config.toml
n_layer = 14
d_model = 320
n_head = 5
n_kv_head = 5
head_dim = 64
d_mlp = 1280
vocab_size = 16384
activation = "tanh_gelu"
norm = "layernorm"
norm_place = "pre"
norm_eps = 1e-05
positions = "learned"
qk_norm = true
attn_scale = 0.125
bias = "all"
tie_embeddings = true
parallel_block = false
init = "normal"
init_std_qkv = 0.028
init_std_o = 0.00526
init_std_up = 0.028
init_std_down = 0.00526
optimizer = "muon_variant"
lr = 0.0135
lr_mult_qkv = 0.4
lr_mult_o = 3.0
lr_mult_down = 2.0
beta1 = 0.9
lr_head = 0.0103
grad_clip = 2.0
warmup_steps = 0
schedule = "wsd"
decay_fraction = 0.893
decay_shape = "sqrt"
final_lr_fraction = 0.0
batch_tokens = 131072
seq_len = 256
doc_mask = true
train_tokens = 451700000
steps = 3447
dataset = "wikipedia_en"
MLP neurons of a small language model. Each row is named by its layer, matrix (up: input weights; down: output weights) and neuron, and shows model dimensions 48-143. Each number is 128 + 24 x the weight over its row's rms, rounded and kept within 0 to 255.
After each neuron's rows, "fires on" lists the tokens most often at its 100 highest values on Wikipedia text that the model never trained on. A number after a token or word is its count.

L10.up645 [ 94 147 167 121 104 119  86 100  98 107 163 131 113  83  88 148 150 135 167 126 145 103 118 144 126 139 160 108  81 143 120 127 142 152 131 151 114 128 141 153 101 150 148 127 140 122 126 119 140 116  97 146 114 117  86 103 113 117 123 105 120  96 165 124 148 121 169  78 185 144 144 158 155 140 130  83 128 137 138 125  98 121 114 151 134 144 146 131 136 111 118  82 133 130  97 109]
L10.down645 [155 122 156 129 142 101 106 128 115 127  55 119 137 130 135 105 118 114 126 127 129 105 115  80 135  81 110 141 169  81 183 132 138 131 142 111 119 137 135 173 124  97 115 146  92 188 156 130 160  91 116 100 136 141 131 179 138 108 129 116 162 137 136 135 117 156 133 143  88 136 170 126 102 141 142 117 137 163  99 108 163 145 153 127 132 114  78 147 123 144 201 136  98 115 136 164]
fires on: "| " 45, "(" 14, "–" 13, "," 4

L4.up481 [113 103 128 138 137 108 123 130 105 101 142 153 128  93 104 152 123 149 143 108 154 135 123 108 104 126  80 155  99 162 160 134 107 149 105 120 128 175 132 181 107 124 106  98 104 156 136 204 153 145 138 121 133 130 132 104 121 129 138 110  86 127  59 146 108 115  81 162 121 116 165 134 107 145 116 109 141 151 146 141 125 132 127 123 150 150 106 146 135 118  95 127 102  93 105 149]
L4.down481 [143 110 112 103 119 166 112  75 140 137 146 153 128 103 149 144 111 136 140 134 139 145 114 113  81 173 115 154 129 111 128 128 105 154 141 141 172 128 141 135 100 119 130 103 159 106  80 149 133 125 161 101 117 116 112 144 125 154 120  93 173 113 116 150 144 129 106 142 108 138 141 127 104  90 133 158 113 103 158 117 112 150 103 110 101 123 127 148 108  99  98 129 141 132 141  82]
fires on: "\n" 42, "e" 7, "Length " 5, "UTC" 4, ": " 4, "- " 4

L4.up132 [116 137 165 115  79 131 108 156 115 141 153 117 116 134 113 128 103 147 120  88 134 140  96 137 115 144 156 145 153 152 121 141 121 140 105 140 159 135 143 110 145 111 149 153  97 111 148 128  88 126 112 146 126 160 114 168 100 129 139 119 171 156  98 129 134  97 105  95 127 178 165  87 126 159  89 124 110 139  66 121 130 120 136 116 135 133 103 117 110 105  87  80 162 120 144 114]
L4.down132 [ 93 126 142 142 152 117 110  97 148  76 106 105 143 100 153  81 147 134 105 161 100 172 171 126 151 130  52  77 127 116 177 118 147  98 130  99 120 132 113 126 142 140 114 145  77 112 125 137 123 108 141 130 150 110  87 147 137 130  98 138 117  86 137 155 104 139 120 123 125 124 124 137 150  94  89 132  98 140 141 139 137 141 168 160 147 108 129 129 129 106 171 102 111 155 101 131]
fires on: "R" 25, "b" 17, "im" 7, "also " 6, "sub" 4

L7.up679 [161 136 166 117 152 117 177 123  82 133 150 150 122 118 166  93  81 158 111 122 162 111  90 135 164 132 127 139  75 152 186 142 131 156 134 108 127 128 148 116  89 152 113 151 154 135  87 121 103  71 142  98 127 153 119 113 171 131 163 105 112 162 107 132 115 130 106 126 112  84  98 109  94 168 114 129 188  97 122 123  97 102 130 127 104 134  88 122 116 124  98 125  88 117 143 133]
L7.down679 [167 127 109 100 172 165 119 118 113 168 137  95 124 115 140 127 124 139 127 138  75 141 150 155 103 134 121 138 137 117 118 117 144  95 170 152  96 143 115 127 132  94 159  88 113 114 130 110 102 149 146 144 130 141 136 142  99 115  74 147 155 116 135 115 132 112 127 117 142 116 132  85 128  96 126 107  90  92 136 149 152 138 102 105 103 109 141 126 135 147 137 114  91 179 150 116]
fires on: "." 14, "a " 12, "s" 11, "as " 8, "that " 4, "when " 4

L4.up178 [ 90 111 133 158 146 130 127 163 124 143 133 102 154 171 106 116 151 142 155  99  88 104 140 127 148 128 130  93 109 155 124 103 174 140  71 151 119 135  85 110 115 134 153 113 103 150 126 145 105 112 144 134 147 112 147 149  89 126 121 157 128  94 122 135 120 113 179  94 161  82 174 117 104 129 102 149 140 110 135 137 120 121 144 163 142 137 159 100 152 133 141 103  95 137 146 108]
L4.down178 [149 131 154 124 103 151 127 104 134 101 110 133  87 115  95 117 128 119 126 166 175  78 142 116 117 141 133 147 119  75  78 115 100 128 144 122 125 124 135 119  98 133 125 129 116 111 106 155 127 179 129 122 143 158 130 126  93 155 140  95 135 149 133 111 137 150 100 175 141 120 104  94 133 153 123 146 121 121 158 118 129 183  76 110 127 140 134 147 149 126 176 122 127 100 131 148]
fires on: "| " 37, "— " 23, "; " 9, "to " 6

L5.up303 [115 133 149 178 170  69  76 120 130 116  98 126  93 123 129  94 188 130 131 100 135  93 157 132 103 138 157 100 126 105 181 134 145 143 129 134 118 158 135 101 123 139  98 121 152 150 130 161 128 116 154 140 134 104 125 169 125 109 102 146 118  95 132  93 169  77 178 139 181 133 157 169 119 109 119 112 143 103 159  82 135  96  93 159 112 120 167 143 108 136 151 128  92  99 157 141]
L5.down303 [114 141  97 115 118 100 141 168 155 119 122 175 135 125  96 155 155 140 109 141 105 121 123 139 131  89 146 174 127 119 105  96 144 121 144 121  99 111 162 124 137 118 145 104 124 129 128 118 139 155 104 141 126 149 122 135 113 120 157 145 152  88 111 134 102 174  79 101  72 120 118 103 158  96 141 100 158 131 151 146 168 115  84 104 143 108  78 155 117 136 109 145 160 121 122 114]
fires on: "200" 32, "the " 18, "\n\n" 6, "1 " 5, "ol" 4, "| " 4

L4.up160 [165 114 111 149 160 125 145 113 183 124 128 154 154 141 108  89  68  95 132  98  88  88 127 119 115 107 177 138 127 101 136 114 118 139 161 132 120 140 157 120 140 138 135 108 135 120 114 115 124 102 131 127 104  98 103  98  87 108 133 120 125 108 137 122 113 121  91  94 120 137 124 119 141 121 111 163  80 159 152 147 106 134 136 153 114 111 119 109 142 167 134 109 121 164 130 129]
L4.down160 [186 181 104 181 163 142 128 120 122 107 102 138 103 151 140 128 115 118 149 135 100 118 121 158  92 137 146 134 126  87 112 116 121 106 111 118 144 112 146 164 144 124 183  77 153 133  96 126 150 154 138 121 127 146 142 115 125 115 136 127 125 177 137 109 151 140 127 125 120 123  94 125 132 154 157 174  95 111 130  95 160 131 141 146 124 100 101 107 111 104 110 130 109 111 136 103]
fires on: ", " 65, "as " 11, "it " 4

L10.up1133 [157 126 110 147  90 172 110 191 121 117 148 112 192 135 122 102 108 135  89  96 141 138 115 124 103 132 150 148 164 139 131 103  91 121  92 107 133 121 111 162 112  80 167 101 127 145  81  87 144  97 132 109 132 146 136  94 112 154 143 103 140 149 132 149 131 125 116 126 159 149 135 117 145 141 131 118 140 158 118 147 154  83 129 170 116 128 145 136 137 100 128 122 122 116 135 110]
L10.down1133 [105 119 124 138 164  98 117 158 157 142 178 139 128 159 103 162 135 137 121 117 104 124 113  93 151 166 106  84 127 136 124 118 106 138 115 109 121 151 118 136 126 150 133 138 152 111 188 129 126 145 167 116  98  99 116  92 170 116 157  94 109 122 105 150  80  75 138 178 117 162 105 126  99 128 118 116  89 146 119 117  92 175 186 152 153 138 147 118 169 131 147 133 113 139 134 103]
fires on: "| " 25, "." 20, "," 20, "\n" 8

L9.up845 [143 138 146 128 121 140 159 144 133  90 161 147 130 146 146 125  99 141 142 111 191 118  99 128 134 126 129 144 127 122 126  66 154 149 110  85 121 113 118 134 134 118 119  97 147 139 127  74  91 165 127 140  93 146  92 135 129 131 147 166 122 147  94 181 143 117 129 148 139 168 125  82 111 106 119 126  84 132 146 134 115 139 128  82 170 136 105 148  70 120 142  77 131 167 123 142]
L9.down845 [121 132 114 144 141 130 118  93 123 132 127 105 140  75 160 114 156 102  95 121  91 106 133 135 149 102 118  91 106 101 151  89  97 102 106 111 105 149  92 136 139  94 119 153 110 131 140  85 133  86 115 161 127 131 115 163 143  83 119 181 123 116 164 119 164 121 126 189  93 128 129 158 139 106 128 127 107 150  98 140 124 140 142 154 103 117 153 123 148 167 163 105 105 113 152 160]
fires on: "R" 72, "| " 5

L11.up324 [128 172 157 171 129 116  98 150 122 163 135 104  82 118 111 128 105 125 125 113 134 124  76 101 149 139 112 126 128 136 120 148 117 105 151 145 135 146  97 159 132 142  88  98  95  98 129 192  81 119 105 129  92 134 106 168 132  91 156 108 135 139 148 156 123 109 160 129 143 157 158 105 105 139 113 165  82 142  86 120 114 106 121  98 140 134 123 131 138 135 119 169 113 138 129 120]
L11.down324 [131 147 137 100 111 155 144 126  95 111 115 165 110 143 142 137 137 194 179 120  83 160 149 116 105 106 135 148 125 116 112 139 153 185 100  98 118 151  91 133  92 125 156 101 113 167 125 125 136 150 146 140 118 113 160 117 112 139 125 103 127 110  77 100 150 157 118 114 113  86 149 136 162 192 119 105 130 122 157  80 114 133 126 165 129 161 115 161 179 162 155 113 116  94 125 118]
fires on: "co" 19, "o" 16, "| " 8, "; " 8, "Co" 8, "de" 4

L7.up646 [123 160  92 116 102 115  92 146 112 105 106  77 169  92 131 129 104 159  92 136 152 140 112 121 129  65 107 140 133 137 117 135 196 168 153 163 154 100 167 106 118 120 138 120 133 121 123 152 143 141 112 120 146 118  99 119  85 138 168 110 101 126 149 134 137 107 137 113 169 129 159 186 145 152 131 107 158 104 147  98  99 107 143 146 162  88 104 159  96 112 154 113 150 132 109 117]
L7.down646 [157 105 135 119 125 117 135 124 157  99 106 143 135 158 110 145  68 138 141  88  89 173 138 125 131 119 160 109 148  84  88  97 108  89 146 114 100 145 127 130 138 118 127 158 144 129 118 122 164 126 176 102 145 118  83 141 145 123 124 158 122 122 145  94 106 123 164 151  75  94 120 116 151 128  87 116 124 109  88 157 143 149 148 142 106 130 114 139 150 125 134 118 124 146 187 104]
fires on: "," 46, "′" 19, "| " 7, "N " 7, "was " 4, "impro" 4

L10.up196 [ 90 125 126 157 101 151 132 177 154  93 105 141 119 121  83 110 146 122 174 136 134 148 111 142 159 120 159 119 114 110 127 127 140 116 131 126 118 136  94 147 142 152  98 154 174 117  63 145 149 109 127 120 102 135 127 108 151 122 112  74 148 127 137 118 130 127 105 106 151 161 129 122 142 160 150 126 120 167 153 132 143 145 138 127 142 109 143 133 129 147 148 155 143 145 101 117]
L10.down196 [105 160 137  87 121 146 106 129  86 101 149 139  89 144 183 152 115 185 124 138 184 136 140 108 106  66 140 149 152  89 132 122 147 149 154  65 113 119 146 138 153 110 129 114 136 111 150 116  90 116 133 132 151 112 145 101 112 140 133 146 119 119 124 127 143 113 162 155 114  93 120  79 115 128 120 108 101  92 155 127  88 151 108 178 154 171 119 136 151 111 121 154 126 111 152 151]
fires on: "," 60, "| " 12, "ter" 4, "is" 4, "; " 4

L9.up84 [145 118  91 130 129 135 145 141 109 128  96 166 138 105  88 164 127 146 142 117 123 112 123 146 135 111 168  91 137 174  83 118 112 129  91 119 153 131 135 117 102 178 113 126 159 146 105 162 140 113 132 127 113 104 111 131 138 101 177  84 134 140 120 141  84 124 104 111 106 121 116 132 165 137 142 128 144 123 134 129  85 116 179 143 109 178 154 195 146 139 145  81 146 107 140 118]
L9.down84 [128 149 119 160 158 156 139 152 131  95 148 182 172 103 126 121 101 140  99 118 134 154  97  77 145  91 120 139 109 108 133 118  70  88  95 120 145 102 154 143 151 141 121 115 154 110  81 112 108 135 127  87 135  98 105  98 122 178 116 103 128 128 127 186  94 122 153  93 111 122 113 163 100 120 142 151 131 142 137 126 147 147 124 143 116 128 140 139 127 181 147 152 129 162 128 132]
fires on: "," 45, "′" 21, "°" 10

L7.up519 [128 116 128 130 125 102 133 143 181 107 136 135 136 116 116 134 145 149 128 119 118 122 121 155 144 149 125 173 167  85 126  95  97 115 147 113 125  91 114 156  79 171 156 143  90 137 115 172 108 139 121  76 104 118  88 108 138 117 161 131 119 128 102 116 146 113 132  67 111 104 167 127 132 184 155 159 134 100 125 139 105  80 153 114 114 168 121 150 108 147 120  90 153 119 126 113]
L7.down519 [146 112 135 115 129 177 150 116 123 101 150 186 171 116 102 189 130 110 137 135 168 157 149 132 118  95 129  92 130 157 152 121 100 126 145  91  85 152  61 139 123 154 124 120  81  79 155 119 123 136 118 112 138 165 123 140  79 119 145 132 166 102 143 141 127 115 114 128  74 121  91 173 110 140 141 109 142  90 130  83 141 114 110 124 137 108 103 133 149 146 113 123 150 125 147 156]
fires on: ":" 55, "′" 19, "°" 6, "could " 5

L10.up778 [157 121 107 169 119 128 141 156 158 126 124 138  94 152 131 135 136 160 156 105 153 130 138 111 140 130 152  93 143 110 130  94 136 149  91  80 112 162  99 109 137 151 133 137 169 132 116  81 125 164 165 109 105 110 115 126 123  88 166 133 119 149 130  95  95 129 162 131  82  99 160 140 129  99  95 109 118 155 133 118 155 143 136 140 144  75 148 123 127 108 135 115 114 107 138 140]
L10.down778 [111 165 101 161 150 135 124 103 107  99 124 150 149  95 172 132 127 120  99 140 122 146 109 152 115 157 117 136 112 141 102 109  68 141 150 105  97 142 134 141 117 140 185  99 116 127  93  99 141 121 140 133 115 121 117 168 114 157  95  90 130 139 122 129 108 166 117 151 115 161  98 141 149 120 136 117 154 104 122 118 128 148 123 174 125 118 114 163 118 121 166  93 104  74 167 123]
fires on: "| " 39, ": " 15, "; " 6

L4.up841 [122 167 136 130 111 123 118 107 123 129 143 133 152 113 133 143 109 126 156 134 124  93 144 131 135 116 115 140 113 151 135 115 127 154 144 140 149 112  98 144 121 142  99 138 128 162 136  87 125  89 109 122 144 152 119  92 146 141 147 134  79 108 102 161 146 112 150  96 131 102 134 120 162 116 103 154 161 148 149 116 109 136 165 108 104 125 128 110 154  80 115 107 121  94 116 130]
L4.down841 [108 124 132  93 114 115 139 105 118 167  87 133 113 130 162 124 125 147 134 144 167 130 144 114 129 143 136 126 113  96 160 146 137 141 148 160 124 130 148 113 104 125 129 131 134  97 143 177 131 145 123  93 116  86 152  92 112 186 111 114 138 153 149 127 163 154 145 136 125 128 136 167 141 117 169 100 136 115 121 173 146 170 128 122 120 128 146 151  93  80 126 112 118 170 135 119]
fires on: "in " 23, "the " 20, "on " 15, "of " 6, "-" 4

L10.up651 [131 108 105 112 136 139 125 107 143 137 144 104 149 113 162 130 104 155 151 153 169 136 112 179 124 156 142  85 126 144 143 157 139 143 154 137 140 146  98 135 136 117 144 102 101 112 128 117 120 168 120 146 107 128 119 136  99 116 129  86 177 172 150 105 148 101  80 107  98 110 143 130 107 143 128 144 105 142 153 131 129 116 133 121  46 127 109 162 115 114 122 129 162 143 109  90]
L10.down651 [131 124 159 157 115 143 119 125  80 133 119 128 113 168 101 150 121  93 106  91 100 152 122 136 144 100 132 149 102 160  98 184 136 153 123 141 151 116 139 134  69 147 108 119 132 153  77 107 172 135 150 125 135 149 139 117 136 139 126 146  58 143 117  83 120 132 174 128 113 126 126 170 124 146 115  90 129 122 169  88 160 109 128 125 128 106 122 129 124 155  97 129 192 137 117 121]
fires on: "In " 16, "| " 14, "- " 13, "in " 9, "At " 7, "at " 7

L5.up387 [113 109  95 162 139 119 109 151 112 117  99 119 157 162 135 143 142 136 121 142 138 162 159 169 159  86 144 130 154 107 153 144 149 170 142 177 130 140  86 146 115 130 103 159  80 123 135 158 142 108 154 112 131 109 154  71 141  94 128 128 119 129 143 128  95  85  99 173 100 175 146 163 166 104 161 106 158 135 116 135 166 118 123  87 122 141 139 128 112 136 132 130  75 134 107 157]
L5.down387 [142 140 124  96 111 164  96 132 101 121 140 128 126 101 151 104 146 140 127 128  90 114 149 137 115 126 125 141  94 137 107 172 153 121 176 129 158 131 120 161 112 102 140 108 146 147 114 148  86 102 122 183 147 152 129 148 136 136 112 102 120 131 158 117 118 150 135 122 161  91 151  93 113 137 143 108 159 142 108 151 111 162 164 158 125 154  96 171 197  79 114 130 132 106 169 127]
fires on: "in " 21, "| " 10, "of " 10, "199" 8, "; " 7, "Synonyms" 4

L7.up193 [146 128 113 114 135 149 143 106 119 118 144 134 114 142 110 116  64 112 102 125 130 107 137 139 154 134 145 113 174 104 132 114 153 121 166 103  93 100  98 122 121  93 161 128  98 111 158 109 134 121 136 124 119 118  95 139 118  99 152 135 137 138 113 113 130 123 138 123 153 105 124  79 155 145 118 143  79 139 110 148 102 125 144 120 114 130 137 108 139 145 135 103 122 116 154  98]
L7.down193 [109  96 145 103 130 128 154 104 135  89 105 142 110 121 156 121 148 168 124 139 148  93 154 121 111 135 156 117 143 152 131 103 105 150 111 149 119 116 156 113 130 138 127 109 152 181  89 122 145 166 110 160 130 106 134 117 112 183 120  77 106 119 176 131 189 136 135 155 116 157 119 116 115 122 184 138 122 125 137 118 123 158 108 147 136 122  84 109 154 112 116 128 148 136 164 131]
fires on: "\n" 40, ", " 12, "of " 7, "until " 7, "than " 4

L10.up1171 [ 62 106 169 125 118 155 126 126 169 141 142 103 132 146 144 170 117 145 111  90 110 114 138 141 157 101 134 103 105 120 121 142 110 179 146 138 129 147 117  91 131 147 139 122 146 141 164  95 117 145 118 168 153 150 130 121 157  84 121 128 133 103 114 119 107  90  59 178 135 152 144 164  99 160 161 160 145 120 166 111 135 112 149 118 108 140 176 120 125  93  83 141 164  91 122 100]
L10.down1171 [128 106 143 144 119 116 116 157 144  99 165 126 158 189 100 123 113 106 124 160 124 123 104 135 125 135 125 111 119 145 155 144 175 119 152 127 139 129 115 171 122 140 114 123 135 138  93 110 138 129 107 148 146 171 121 129  95 100 130  98  92 138  89 121 124 143 150  83  90  58 142 199 151  96 111  79 132  97 130 133 171 102 121 130 121 117 191 137 121 150 128 121 108 146 180 169]
fires on: "to " 24, "of " 8, "| " 7, "in " 7, ": " 6, "G" 5

L9.up1254 [148 126 128 151 120 134 104 106 118 137 106 143  93 122 174 127 127 127 133 108 145  85 143 111 121 134 155 151 137 115 131 171 115  84 144 136 133 109 121 157 135 156  93 112 163  74  80 105 105 161 140 147 153 118 170 102  91 138 136 152 151 123 103 145 137 140 131 115 134 128 142  74 189 150 132 135 172 139 172 113 125 121 153 120 106 123  65 126 133 135 158 117 130 103 113 116]
L9.down1254 [155 137 164  92 152 106 151 154 148 118 138 149 179 146 145 124 131 144 130 144  99 156  98 145 112 156 106 116 142 164 176 123  93 144 110 175 105 106 139 135 114 147 148 135  89 133 123 142 114 118 114 134 138 119 140 111 129 105  67 118 144  84 117 115 136 130 156 142  69 102 119 147 141 143 136 127 103 115 116 161 137 120 103 124  71 107  95 143 133 154  98 154 114 183 136 148]
fires on: "." 28, "| " 23, "−" 7, "–" 7, "200" 5

L10.up943 [141 160 119 136  77 128 107 125  96 150 166 138 135 111 137 149 140 138 102 123 108 136 105 182 147 104 145 131 153 144 154 111 154 113 124  80 110 124  97 175 144 127 140 103  77 147 161 133 123 125  95 141 136 131 138 114  87 149 166 127 145 133 144 126 127 118  84 123 171 111 114 142 159  83 105 132  97 131 189 129 139  98 185 141 141 103 154 128 137 124 149 138 156 127 126 162]
L10.down943 [119 143 153 123 123 130 141 107 117 109 117 127 128 126 144 118 175 126 111 135  96 116 107 123 125 140 135 125 107 105 137  73  90 131  85 108 125 138 118 106 154 120 140 109 135 135 130 119 131 101 131 124 101  93 108 146  88 106 106 131 136 131 149 146 147 106 109 133 122 126  96 106 145 126 164 114 123 134 138 147 147 119 117 113 108 135 153  85 116 134 110 143 133 118 143 168]
fires on: "R" 29, "D" 19, "r" 15, "n" 9, "N" 9

L9.up1037 [124 173 129 138  97 171 131 111  99 118 123 141 133 120 106  84 151 136 155 132 130  97 109 148 127 131 105 147  99 107  99 141 145 132  78 102  99 148 140 125  78 144 161  79 133 117 129 173 185 139 159 146 108 140 105 144 112 108 104 113 131 135 104 127 129 155 135 120 125 124 153 103 143 144 122 152 154 132 128  88 121 100 138 129 117  78 125 113 146 101 157 122 173 130 132 126]
L9.down1037 [141 125 110 115 147 132 127 140  83 148 109 142 174 155 132 156 125 159 142 107 126  97 120 130  88 114 145  60 106 115 138 167 137 146 141 158 145 133 145 116 116 121 121 133  88  97 121  91 149 191 121 134 140 146 146 106 112 153 143  70 155  87 147  97 119 109 107  75 143 163 158 136 153 120  92 136 130 130 122 133 135 155 129 165  63 126  99 138 117 142 121 129 137 135 125 110]
fires on: "U" 21, "up" 10, "A" 7, "-" 6, "Is " 5, "Y" 5

L11.up54 [149  90 130 128 112 128 118 148 106 148  88 128 138 103 112 118 101 124 128 165 140 183 140 140 123 111 158 110 110  93 135  96 163 126 114 159  94 156 137 128 131 153 106 113 140 192 152 139 135 102 145 112 141 175 129 110 121 126 150 137 116 105 146 136 156 120 158 110 148 158 136 107  91 121 115 135 143 109 136 102 106 123 102 130 121 142 113 156 136  93 160 107 107 139 178 114]
L11.down54 [127 136 156 160 115  96 122 141 139  83 104 138 111 112 122 172 161 102 118 149 109 116 136 150 120 147 137 155 116 148 139 159 166  98 103 116 127  92  98 121  94  84 117 113 166  87 121 148  91 114 119  86 120 121 110 130 120 144 165 119 154 134 111 119 145 143 106 103 144 169 146 159 149  98 126 160 171 120 112 142 135 128 127 132 110 104 153 134 133 104  99 140 138 118 162 129]
fires on: "| " 25, "li" 8, "Z" 7, "200" 5, "j" 5

L10.up374 [117 131 140 120 109 151  98 193 140 174  90  88 158 137 108 122 123 165 127 141 106 116 122 128 215 133 124 157  96 137  98 166  94 141 136 112 119 145 137 160 129 111 105  98 130 115 108 109 170 119  86 118 114 141 125 110 133 140 180  81 152 163 172  98 124 112 120 100 126 120 169 101  99 159 107  76 123 155  94 149 125 145 124 148 126 136 150 141 127 102 174 106 143 145 109 176]
L10.down374 [112 102 133 158 129 129 107 163 113  85 163 123 102 121 127 104 127 133 156 152 135 162 106 131 110 129 121 107 165 125  72 123 104 168  84 139 116 136  78 113 166 141 136 116 115 138 161 116  94 165 119  96 129 132 148 111 126 123 160 121 139 110 136 152 100 144 130 101 112 117 148 129 113 128 139 130  99 100 130 118 149 133 147 132 146 126 113 110 147 126 177 111 146  95 141 110]
fires on: "," 45, "." 22, "′" 9, "| " 4, "om" 4

L4.up630 [147 133 132 133 140 125  94 104 104 135 192 153 126 136 132 111  81 128 106  99 123 116 134 109 144 121 164  89 116 123 147 172 143 138 151 158  88 122 136 105  82 155 126 137 101  98 140 147 171  99 121 134 146 121 130 112 134 109 104 156 106  99 117 124 116 127 134 114 157 122 115 177 147 169 127 116 142  95 125 109 132 144 162 141 154 135 136 124  85  93 120 144 144 122 141 109]
L4.down630 [131 106 162 129 125 144 112 139 127  99 110 125 142 112 135 128 128 154 143 122 113 140 118 118 122 122 118  95 133 135 106 143 149 118 109 107 137 127 192 146 141 129 126 117 138 152 147 143 144 201 150 110 104 126 130 141 119 107  59 153 146 140 129 141 187 155  95  92 116 152 154 125 102 111 163 144 126 103 123 119 145  89 100 123 134 117 136 161 167 145 123 128 105 111  68  86]
fires on: "–" 39, "to " 16, "| " 16, ". " 13, "-" 5

L4.up1133 [121 131 150 120 129 118 113 148 107  95 100 123  96  96 170 155 106 150 141 132 137 133 150 141 116 139 148 113 135 143 172 123 100 140 162  91 153 123 141 132  96 133 111 116 104 119 127  91 121 126 103  96 141 133  89 110 109 165 129 103 144 151  78  90 149 130 172 185 122 151 155 140  89 105 106  94 133 131 116 122 143  94  98 140  93 129 123 108  76 114  61 115 100  91 126  90]
L4.down1133 [113  83 149 140 139 166 137 114 134 137 152  87 102  97 145 112 131  78 163 140 133  80 123  89 123 143 107 113 113 147 103  84 141 138 104  79 128 130 133 156 141 108 128 116  94 152 178 118 123 123 164 168 130  84 134 117 150 137  80 132  91 120 166 156 126  65  97 163 103 110 136 129 120 141 161 115 124 118 130 129 148 132  94 156 102 151 104 164 150 125 143 141 108 137 104 118]
fires on: "& " 18, "199" 15, ": " 12, "200" 12, "198" 7, "| " 7

L11.up574 [163 108 143 103 108 103 134 172 124 130 108 141 121 116 105 144 137 138 125 122 138 141 141 139 127 110  59 171 173 127 135 142 124 148 160 116 133 172 124 138 147 128 126 132 100 138 111 132 163 115 139 116 134 115  97 129 135 166 134 129 125 132  90 142 166 131 145 112  97 137 123 142 102 125 126 104 139 137 108 156 120 128 116 163 136 148 128 122 136 148 115 141 128 126 116  89]
L11.down574 [149 161 126 135 145 128 159 117 142 109 159 151 131  98 114 127 111 112  88 141 122 146 142  93 139 130 154 183 127 171 123  99 123 117 118 131 151 135 161 111  81 102 118 124  80 151  91 134 111 118 148 144 156 150 124  70 135 149 124 132 102 141 113 161 110  86 137 126 122 118 117 134 139 165 154 142 126 171  91 140 107 134  70 162 128 116 119 118 136 120 124 112 130 149 146  95]
fires on: "199" 14, "202" 10, "198" 9, "Ro" 8, "201" 8, "-" 4

L7.up1075 [145 106 126 159 139 125 125 124 147  94 138 134 126  98 140 150  88 106  92 135 141 125 135 118 105 138 126 106 138 110 115 163 145 117  95 109 123 145 127 131 167 109 125 168  84 151 130 190 152 122 147 138 163 139 127 131 100 149 110 148 134 131 108 130 125 140 169 134 105 129 163 104 183 188 137 177 146 178 152 132 110 132 115 118 150 123  96 149  97 159  95 143 163 127 104 118]
L7.down1075 [113 149 125 123 129 120 117 125 119 143 136 120 148 140  93 127  95 110  90 140  99 139 167 115 150 123 110 118 125 139 148 121 101 177 121  94  92 104 111 135 143 138  99 116 119  54 134 138 112 163 154 143 105 109 153 173 186 111  81 144 134 170 155 105 133 150 134 155 153  89 139 165 125 128 117  94  95 108 110 126 139 105 148  83 120 125 132 117 151 143 101 111 148 130 154 115]
fires on: "is " 25, "are " 7, "–" 7, "No" 7, "list" 5, "4" 5

L9.up837 [111 166 129 170 110 138 124 127  99 140 159 133 184 150 102 126  78  94 148 129 120 112 174 169 147 158 168 117  87 147 152 133 117 125 142 125 140  96 121 109 139 153 121 140 108 122 143  75 139 119 136 115 144 114 135  88 169 109 153 114 148 121 115 133 100  84 128  92 137 131 182 137 157 102 155 113 119 139  99 107 100 125 110 138 153 122 104 146 123 151 155  91 153  96 135  95]
L9.down837 [118 110 158 140 126  95 132 125 101  77 128 154 127 103 169 132 135 135 148  88 136 143  96 124 145 112 111 113  88 144 139  89 107 162 112 135 125 163 167 127  50 124 130 126 143 168 118 147 136 201 117 119 122  82 122 148 118 115 161 124 131 103 182 166 111 111 155 120 136 128  79 111  95 148 100 117 134 104 138 161  99 104 122  93  99 111 150 178 125 152 119 100 147 123 117 154]
fires on: "| " 37, "; " 21, "-" 5, ". " 4

L7.up501 [127 156 141 155 136 126 147 127 180  82 127 167 126 120 103 161 156 141 165 131 120 116 143 146  95 125 124 133  90 158 150  90 126 112 115 156 107 107 121 157 120 123 108 111 100 124 116 146  94 122 128 138 141 128 134 135 170  79 123 113 116 149 148 118 135 133 142 109 204 142 180 104 124 114  99 110 150 142 105 109 114 122 133 169 115 182 120 119 130 118  87 110 155 101 130 143]
L7.down501 [148 142 135  44 162 107  85 128 151 138 120 110 129 159 151 141 121 114 118 171 149 116 158 127 145 148 124 155 102 129  89 135 148 113 122 179 145 165 117 102  82 142 146 106 110 147 146 144 113  94 158  97 136 139 150 149  81 148 118 151 146 104 145 116 123 143 118 122 165 159  87  95 144 128 129 163 152 152 127  72 136 124 177 118 118 141  94 142 132  99 123 104 115 110 140 136]
fires on: "| " 53, "; " 10

L4.up517 [126 152 132 136  77 165 125 134 120 149 165  82 142  73 147 132 133 143 136 149 169 123 111 162 117 147 132 135 109 130 112 149 181 120  98 139 157 139 122 134 117 110 163 131 113  87 143 106 121 167  99 169  79 123 143 142 131 117 137 117 152 171 129 127 102 146  61 108 102 147 148 106 147  80 161 136 144 148 129 101 127 116  87 128 133 106  86 131 141 157 139 148 137 113 114 122]
L4.down517 [119 129 192 114 120 121 142 103 103  97 102  75 172 149 175 115 124 139 100 106 138 153 114 139  81 159 118 130 145 121 149 126 117 150  81 170 105 130  93 112 114 111 135  88 111 119 106 109 140 143 119 134 135  99 144 121 129 134 149 155  97 113 100 141 138  84 157 139 107 107 143 142 122 103 117 101 114 117 143 142  97 126 168 148 108 164 120 113 139 146 108 123 157 120 180 110]
fires on: "the " 20, "of " 17, "its " 12, "| " 8, "–" 7